Weights of a small GPT-style language model, trained from scratch on English Wikipedia: untied embeddings.
MLP neurons of a small language model. Each row is named by its layer, matrix (gate and up: input weights) and neuron, and shows model dimensions 256-319. Each number is 50 + 12 x the weight over its row's rms, rounded and kept within 0 to 99. A neuron's up and down rows have the sign that makes its largest values positive.
After each neuron's rows, "fires in" lists the words (lower case) most often at its 100 highest values on Wikipedia text that the model never trained on.

L2.gate392:66 66 35 52 44 42 69 51 31 47 44 35 54 52 46 71 65 54 51 54 44 60 53 62 60 46 60 59 59 47 64 25 53 39 53 43 52 63 44 50 46 53 61 44 56 29 77 43 51 63 40 50 53 66 39 35 60 38 41 63 45 46 57 39
L2.up392:32 00 46 68 24 69 43 60 48 36 36 54 51 63 46 45 40 53 49 70 49 41 35 63 64 68 36 59 51 44 45 65 56 42 57 49 48 50 43 56 64 53 48 38 45 61 53 61 40 46 54 40 35 51 52 53 48 71 58 36 67 50 37 54
fires in: "of", "for"

L4.gate314:46 67 60 49 61 43 41 55 58 59 46 39 60 39 32 67 53 73 63 64 55 55 47 51 55 39 60 38 43 44 40 41 45 46 68 50 50 32 45 51 36 57 42 63 49 42 66 64 52 56 37 59 59 54 48 31 37 38 37 42 53 34 56 62
L4.up314:46 41 51 49 47 57 42 33 77 34 46 50 40 42 44 48 49 56 38 61 34 40 49 46 51 46 65 55 54 59 51 37 62 48 32 39 49 49 34 56 52 39 53 71 50 47 74 75 49 53 52 60 51 41 45 30 49 54 71 67 58 59 63 77
fires in: "new", "personal", "scholarship", "newspaper", "woman", "news"

L2.gate29:63 58 44 48 42 38 66 69 50 41 42 46 40 65 21 32 42 45 36 48 33 65 57 69 47 48 32 55 53 42 30 49 42 48 47 39 50 57 33 37 44 52 55 32 61 49 54 52 41 59 59 41 59 43 50 42 59 44 46 58 68 92 49 57
L2.up29:38 58 50 43 38 54 21 53 57 33 52 44 58 50 45 19 63 43 49 59 50 61 71 63 48 61 26 57 48 41 28 37 62 57 55 41 37 68 55 42 49 79 56 24 56 52 63 61 40 51 47 39 54 40 71 46 47 29 52 85 54 56 37 56
fires in: "an", "another"

L4.gate812:66 43 42 47 37 42 59 33 38 53 37 30 53 41 19 26 44 59 49 53 54 59 46 49 58 53 45 41 54 26 63 32 49 55 46 48 65 40 38 50 53 49 60 33 47 70 65 41 40 75 49 65 59 41 36 50 46 55 58 57 68 59 52 81
L4.up812:62 77 43 59 56 52 56 57 50 44 55 64 52 41 53 67 53 42 60 53 53 62 39 56 56 43 56 36 56 51 59 44 56 50 54 35 71 62 26 60 48 60 50 47 58 75 55 51 55 43 43 78 37 51 39 52 54 65 43 54 32 73 40 62
fires in: "two", "one", "eight", "nine", "few", "five"

L2.gate306:23 33 56 43 67 44 45 57 67 51 32 54 23 39 32 39 70 46 49 62 53 58 43 55 49 40 48 49 61 46 23 34 42 42 26 56 54 31 40 39 44 32 52 66 38 78 72 60 60 55 35 58 53 39 51 48 31 25 59 52 53 61 40 34
L2.up306:40 24 60 42 42 61 51 46 34 53 28 58 36 53 40 52 68 57 58 53 28 68 48 39 55 57 60 42 50 44 38 56 55 61 43 43 18 39 32 35 63 48 68 26 55 50 56 69 72 45 35 55 37 52 46 64 39 37 54 38 36 80 49 45
fires in: "also", "family", "life", "area", "career", "information"

L2.gate214:66 49 55 57 43 51 39 55 53 32 40 71 69 44 54 33 54 60 50 71 56 63 56 58 36 57 51 57 62 52 62 54 40 11 43 43 50 88 29 63 59 71 50 67 59 49 57 51 28 75 45 33 35 42 54 50 52 51 51 43 54 43 42 51
L2.up214:44 65 45 61 63 63 64 52 71 38 52 33 59 53 34 57 40 59 14 55 37 50 48 53 68 46 27 55 48 85 46 32 53 47 55 75 19 64 47 38 66 51 44 44 64 46 49 38 36 45 63 48 75 40 49 47 50 26 49 38 36 58 45 44
fires in: "19", "20", "2019", "2020", "u20"

L4.gate252:78 75 76 44 44 51 58 58 66 52 47 72 54 33 60 56 66 55 54 49 45 48 37 42 40 52 54 43 43 71 51 33 66 48 50 51 50 63 49 44 27 30 46 42 52 53 66 55 53 45 63 51 29 73 42 41 45 63 65 58 53 49 74 43
L4.up252:73 72 83 48 51 37 46 63 41 50 36 46 52 48 45 62 60 61 41 63 39 69 46 66 54 42 42 43 50 46 55 53 36 25 65 57 53 47 66 32 37 59 38 43 39 61 51 54 56 65 43 45 51 65 52 43 46 63 28 38 29 37 59 64
fires in: "its", "their", "the", "his", "whose", "her"

L2.gate542:44 71 52 48 52 63 41 53 52 40 68 40 42 34 47 36 72 62 51 42 54 48 50 46 60 48 56 45 61 59 41 47 65 59 65 58 45 54 46 31 57 38 47 59 36 63 29 53 46 60 33 56 43 44 54 53 56 61 59 54 38 43 42 57
L2.up542:30 68 65 56 55 71 57 58 50 57 54 40 45 54 57 38 54 50 61 38 55 44 36 37 51 50 34 61 32 64 40 49 50 51 52 58 60 56 42 41 61 44 50 63 47 64 34 35 61 48 55 54 53 42 48 59 58 51 63 62 30 51 64 41
fires in: "not", "noted", "since"

L2.gate191:39 48 50 67 33 36 46 57 55 61 57 40 55 65 55 37 64 52 63 51 54 50 46 57 52 57 40 41 69 22 54 45 43 33 66 55 56 48 59 31 64 41 38 26 43 79 67 58 56 54 45 51 49 53 38 56 71 48 63 45 54 58 57 66
L2.up191:34 25 61 45 48 45 52 46 66 51 44 54 29 29 32 41 69 41 41 48 65 22 65 50 58 70 45 36 49 42 59 53 47 28 36 54 48 51 56 36 42 42 51 18 74 44 35 74 69 48 52 51 40 40 63 42 50 51 21 52 44 57 49 31
fires in: "as", "by", "with", "a"

L2.gate389:45 40 38 64 52 30 47 52 44 55 62 58 63 57 67 52 56 33 48 63 36 39 58 77 52 42 54 38 61 46 41 59 30 45 27 14 80 47 33 52 53 68 55 51 37 45 60 55 43 48 60 47 39 41 66 38 73 72 34 75 55 61 38 51
L2.up389:58 46 54 62 52 54 56 49 59 34 51 39 49 45 50 59 49 54 53 54 47 57 29 30 33 26 63 63 53 52 36 49 56 48 67 53 75 42 60 57 58 45 34 52 61 46 44 57 41 64 55 51 35 53 57 51 59 68 61 58 48 37 53 48
fires in: "march", "january", "february", "april", "october"

L2.gate259:52 48 46 68 20 69 49 77 54 48 45 80 54 64 26 35 61 56 56 57 54 68 42 52 48 44 49 38 62 34 37 46 58 58 39 52 34 54 49 31 53 56 60 53 31 47 47 76 34 46 39 52 56 69 55 68 72 64 62 60 47 33 44 61
L2.up259:53 52 70 59 46 48 50 36 42 73 20 53 45 27 46 67 27 49 58 39 54 44 39 47 45 44 51 54 45 56 60 33 64 36 51 42 62 36 36 62 47 48 59 62 72 66 67 56 26 47 67 46 51 54 20 33 36 61 58 32 47 57 60 48
fires in: "first", "one", "own", "time", "later", "right"

L2.gate553:41 43 53 36 22 66 41 61 73 35 32 75 61 42 44 42 63 67 32 58 59 61 39 49 55 48 67 50 67 45 44 83 56 66 29 41 43 44 54 49 49 60 50 65 49 60 48 61 38 21 39 60 51 54 52 61 47 45 59 57 52 51 33 48
L2.up553:52 61 37 28 59 45 50 64 41 54 38 53 49 33 39 31 53 68 51 42 31 33 51 42 59 51 50 59 52 51 47 51 32 48 51 45 47 43 62 29 68 31 73 47 46 59 58 37 59 59 46 53 52 49 71 61 40 59 39 51 45 54 49 45
fires in: "no", "software", "my", "so"

L2.gate332:48 65 45 53 43 39 58 53 47 52 40 49 52 04 28 56 44 22 72 42 58 62 38 45 29 39 40 57 54 45 60 55 65 32 40 42 58 49 46 33 60 70 48 25 74 57 66 42 37 54 53 64 71 64 56 49 48 51 77 33 58 42 55 46
L2.up332:72 33 53 53 44 47 33 56 73 47 35 62 42 40 45 45 49 29 48 59 26 43 54 36 67 47 46 41 50 41 30 37 27 39 65 32 43 71 41 25 30 51 39 50 46 43 34 60 52 51 41 43 26 58 46 40 57 54 77 53 27 50 49 54
fires in: "of", "other", "annual", "world"

L2.gate223:58 63 36 63 53 19 60 57 47 65 40 44 44 62 46 66 56 79 51 54 38 72 50 61 45 47 61 45 54 44 49 37 48 50 48 55 47 54 38 32 51 31 83 53 60 66 57 67 58 54 55 39 41 51 44 71 59 46 49 64 61 52 38 34
L2.up223:46 56 49 45 25 44 40 67 55 45 48 57 57 52 48 40 30 60 54 26 47 58 34 55 33 52 48 34 49 76 46 23 42 37 47 50 49 43 31 46 80 56 58 36 20 30 44 39 44 60 48 58 58 55 54 51 67 41 58 63 50 46 57 29
fires in: "one", "two", "three", "she", "become", "100"

L4.gate545:70 49 76 41 63 44 63 72 32 54 48 61 50 49 48 47 52 52 40 49 33 55 35 54 70 63 44 62 55 44 33 58 71 57 37 21 30 59 55 62 44 46 43 54 45 43 55 61 42 54 20 76 40 64 56 49 69 38 31 43 45 49 32 46
L4.up545:54 59 65 73 59 31 49 62 66 62 45 44 34 57 31 61 63 67 45 49 46 47 48 67 51 50 46 52 47 69 54 51 49 57 45 56 53 38 50 37 70 53 63 51 54 48 34 62 35 71 51 63 63 35 61 66 59 50 56 54 55 63 56 61
fires in: "well", "war", "just", "justice", "season", "speed"

L2.gate220:63 66 59 19 49 62 41 49 51 62 45 39 41 43 45 57 71 51 29 49 57 49 58 62 59 44 36 42 61 51 72 50 56 46 64 70 65 29 42 49 53 43 58 53 34 44 82 41 30 37 49 48 62 30 44 36 53 77 67 51 55 28 46 40
L2.up220:55 37 43 53 57 50 49 30 28 68 31 52 50 59 48 64 67 56 54 36 59 80 27 63 80 46 51 47 50 42 39 41 45 57 37 37 47 58 22 47 34 46 63 45 46 46 49 60 53 53 46 39 50 39 61 34 54 46 63 63 23 61 47 55
fires in: "her", "him", "christian"

L2.gate106:64 67 63 40 45 42 54 19 53 43 67 43 49 57 57 44 29 55 52 38 60 70 61 31 62 56 57 47 50 48 55 57 56 59 32 57 55 69 61 85 56 72 48 37 45 58 55 42 52 51 55 44 72 26 69 76 35 39 52 39 41 56 50 42
L2.up106:65 42 25 49 45 67 66 58 63 38 34 54 73 48 40 46 70 66 43 53 51 49 78 28 47 54 31 34 51 48 43 47 60 65 70 62 53 51 39 46 60 59 30 42 47 50 49 49 32 29 44 31 45 59 57 62 65 68 36 38 43 61 46 26
fires in: "as", "also", "not", "have", "000"

L2.gate253:28 48 51 44 63 33 38 33 54 58 50 47 69 35 54 37 61 44 59 55 43 49 48 38 31 42 54 56 43 55 65 58 38 65 36 39 42 56 51 22 84 66 49 43 48 49 53 43 37 45 55 27 75 56 55 53 50 46 76 37 53 36 23 72
L2.up253:40 65 44 44 46 45 41 25 37 61 38 43 63 34 50 38 69 67 50 74 57 35 53 42 67 52 46 56 40 38 52 31 58 58 57 55 52 32 52 50 60 70 44 51 51 64 70 54 48 68 54 46 42 50 47 46 46 54 50 60 22 53 48 48
fires in: "time", "life", "women", "men", "history", "people"

L4.gate364:42 38 43 66 55 47 45 61 37 53 53 58 40 52 54 42 62 70 44 54 68 60 52 63 51 36 51 43 40 39 57 43 48 59 44 64 71 23 61 42 62 43 62 54 47 22 53 76 51 54 72 38 54 33 51 41 72 51 53 44 37 32 40 49
L4.up364:64 57 44 47 72 62 70 79 46 37 35 43 51 58 47 43 56 28 58 47 41 46 46 49 49 22 46 55 53 55 58 53 51 40 47 44 40 30 41 67 35 64 45 46 50 61 49 65 63 44 51 45 34 50 55 65 65 52 52 49 46 45 58 55
fires in: "not", "noted", "notable"

L2.gate317:66 37 58 53 63 36 32 51 51 69 48 65 64 57 47 33 54 56 45 58 46 55 58 68 43 71 75 64 58 45 45 58 51 41 46 40 59 42 58 49 70 57 81 42 24 53 54 43 65 48 62 35 54 37 51 51 33 55 52 52 37 55 45 41
L2.up317:54 31 46 53 49 47 35 54 40 40 59 49 72 76 49 60 45 40 57 62 57 49 55 58 59 51 71 46 42 54 35 58 44 42 53 42 65 53 55 60 59 71 75 39 27 49 34 68 63 53 48 42 54 50 54 58 44 57 70 40 48 58 54 68
fires in: "he", "she"

L2.gate495:47 26 49 42 65 48 55 35 47 41 71 56 64 59 58 54 64 41 41 42 40 61 61 67 49 58 70 51 65 30 09 47 54 66 39 49 66 41 34 54 34 54 56 54 34 28 64 35 44 65 49 48 52 46 38 44 40 42 48 32 60 55 40 36
L2.up495:48 54 44 42 45 37 51 31 50 50 42 67 53 52 47 67 53 44 22 55 72 78 56 53 48 34 59 43 56 53 51 38 78 57 35 62 40 42 31 70 51 61 47 47 64 58 62 40 37 37 14 32 63 53 53 81 48 53 42 48 41 28 45 45
fires in: "have", "had", "not", "also", "has", "then"

L2.gate147:61 63 32 55 43 36 47 66 51 51 44 26 26 51 43 57 74 59 60 65 55 52 51 49 16 58 48 61 59 41 47 41 50 57 27 44 58 62 34 68 70 36 55 47 51 61 56 78 34 44 31 41 31 42 43 33 58 60 39 48 41 54 33 51
L2.up147:19 44 34 58 37 49 62 65 81 27 37 44 58 55 53 42 42 47 69 44 54 35 32 59 34 36 43 25 51 46 59 55 46 66 52 76 40 41 49 43 50 54 47 27 58 53 58 59 54 49 43 60 32 56 65 28 64 55 71 50 45 20 46 31
fires in: "end", "first", "by", "second", "additional"

L4.gate632:52 55 70 52 65 41 52 29 65 35 55 29 48 43 49 56 59 51 45 63 56 56 39 45 31 61 58 42 61 29 83 42 40 56 38 45 44 56 45 51 35 62 30 46 22 47 51 61 49 39 42 64 55 46 51 55 42 55 61 63 46 44 52 47
L4.up632:36 56 49 47 43 50 61 39 66 35 39 45 63 61 70 64 70 57 57 62 47 38 28 31 48 50 55 69 55 59 56 14 47 51 52 51 35 48 51 27 46 59 50 50 62 56 63 48 49 72 40 64 63 52 54 39 48 62 46 52 39 44 58 34
fires in: "years", "life", "time", "while", "though"

L2.gate322:76 68 43 57 57 41 56 53 23 41 53 55 49 38 40 57 47 33 39 66 59 80 63 46 40 62 42 47 45 32 52 64 42 63 54 52 45 60 47 85 46 46 69 31 55 56 31 48 45 60 42 78 27 46 51 50 57 52 48 66 53 47 65 64
L2.up322:45 53 57 56 53 54 53 41 48 47 52 58 61 60 61 66 54 50 61 19 48 35 34 44 37 45 75 62 42 56 32 40 35 53 39 50 55 78 55 31 54 61 77 69 55 41 48 55 53 36 56 44 48 56 43 47 56 54 54 73 57 42 42 65
fires in: "first", "time", "second", "large", "variety"

L2.gate747:63 62 40 50 50 28 39 54 62 45 51 38 63 61 52 35 58 54 54 63 33 47 46 49 37 37 57 40 53 52 67 66 44 40 47 45 51 64 50 57 60 70 36 43 33 35 44 71 42 54 72 52 79 37 59 65 47 52 58 54 57 65 53 45
L2.up747:54 32 35 35 49 59 63 51 60 34 38 50 55 58 45 32 56 50 64 29 47 59 29 53 65 45 55 41 43 39 35 67 63 59 35 48 46 41 60 45 41 61 67 55 42 63 58 65 43 55 41 42 35 53 62 59 39 54 43 39 24 30 57 36
fires in: "january", "september", "february", "april", "march", "october"

L4.gate249:54 39 56 47 52 32 47 55 23 58 54 48 31 36 55 44 38 53 54 70 45 60 52 54 47 61 51 42 56 46 43 37 51 48 20 48 36 48 38 73 45 46 51 57 39 42 84 56 47 40 62 42 54 33 62 63 60 51 74 39 51 53 48 66
L4.up249:46 56 66 51 51 61 53 38 42 85 42 55 67 42 40 61 59 66 55 38 50 62 37 55 43 50 53 50 53 61 35 46 37 37 50 46 61 46 19 53 39 47 52 73 26 79 45 55 67 67 36 56 67 45 61 50 58 46 50 80 49 71 49 49
fires in: "not", "we", "although", "even", "never", "t"

L4.gate476:67 73 51 53 56 61 71 55 34 34 42 34 64 45 15 51 51 47 64 76 54 39 64 45 47 26 47 49 59 43 64 57 48 70 56 67 44 65 54 49 57 46 45 49 63 53 37 64 30 45 50 49 76 44 70 39 52 70 49 63 56 53 59 51
L4.up476:64 58 48 50 51 47 55 47 49 38 66 56 44 45 38 41 59 50 46 60 56 50 59 31 52 54 39 38 40 43 39 50 38 47 63 24 25 65 49 24 49 44 54 75 43 43 48 49 55 65 46 40 53 61 42 58 41 60 43 53 32 35 58 51
fires in: "not", "source", "been", "billboard", "trechtingshausen", "variety"

L2.gate790:59 67 75 46 70 55 40 42 32 54 28 39 60 32 49 47 40 44 36 58 54 45 56 37 52 51 63 73 49 48 73 57 44 40 41 76 45 31 48 50 64 31 72 51 40 69 61 44 68 61 67 60 60 52 59 47 62 68 39 51 50 47 48 65
L2.up790:33 59 40 50 47 52 55 39 61 55 57 50 34 48 68 65 45 56 63 46 15 53 66 66 56 53 57 51 33 57 69 53 70 47 52 60 44 45 52 37 60 65 45 52 58 52 55 50 48 64 59 43 50 49 55 26 44 50 47 81 36 48 67 47
fires in: "name", "version", "out", "new", "newspaper"

L2.gate171:36 43 38 51 41 61 37 48 62 51 49 51 46 50 62 46 61 56 38 40 57 35 60 58 56 41 60 48 49 34 54 65 62 76 46 44 36 60 28 70 45 68 52 39 39 36 57 65 53 61 48 62 43 45 59 51 46 63 57 71 41 52 44 54
L2.up171:69 39 49 59 46 61 48 58 46 63 30 37 74 38 57 59 29 67 47 51 49 39 46 43 44 41 66 64 45 42 52 62 59 59 41 53 42 39 32 57 56 60 40 42 55 39 38 46 61 71 67 41 30 44 37 58 48 44 64 47 50 36 41 49
fires in: "first", "second", "third", "2nd"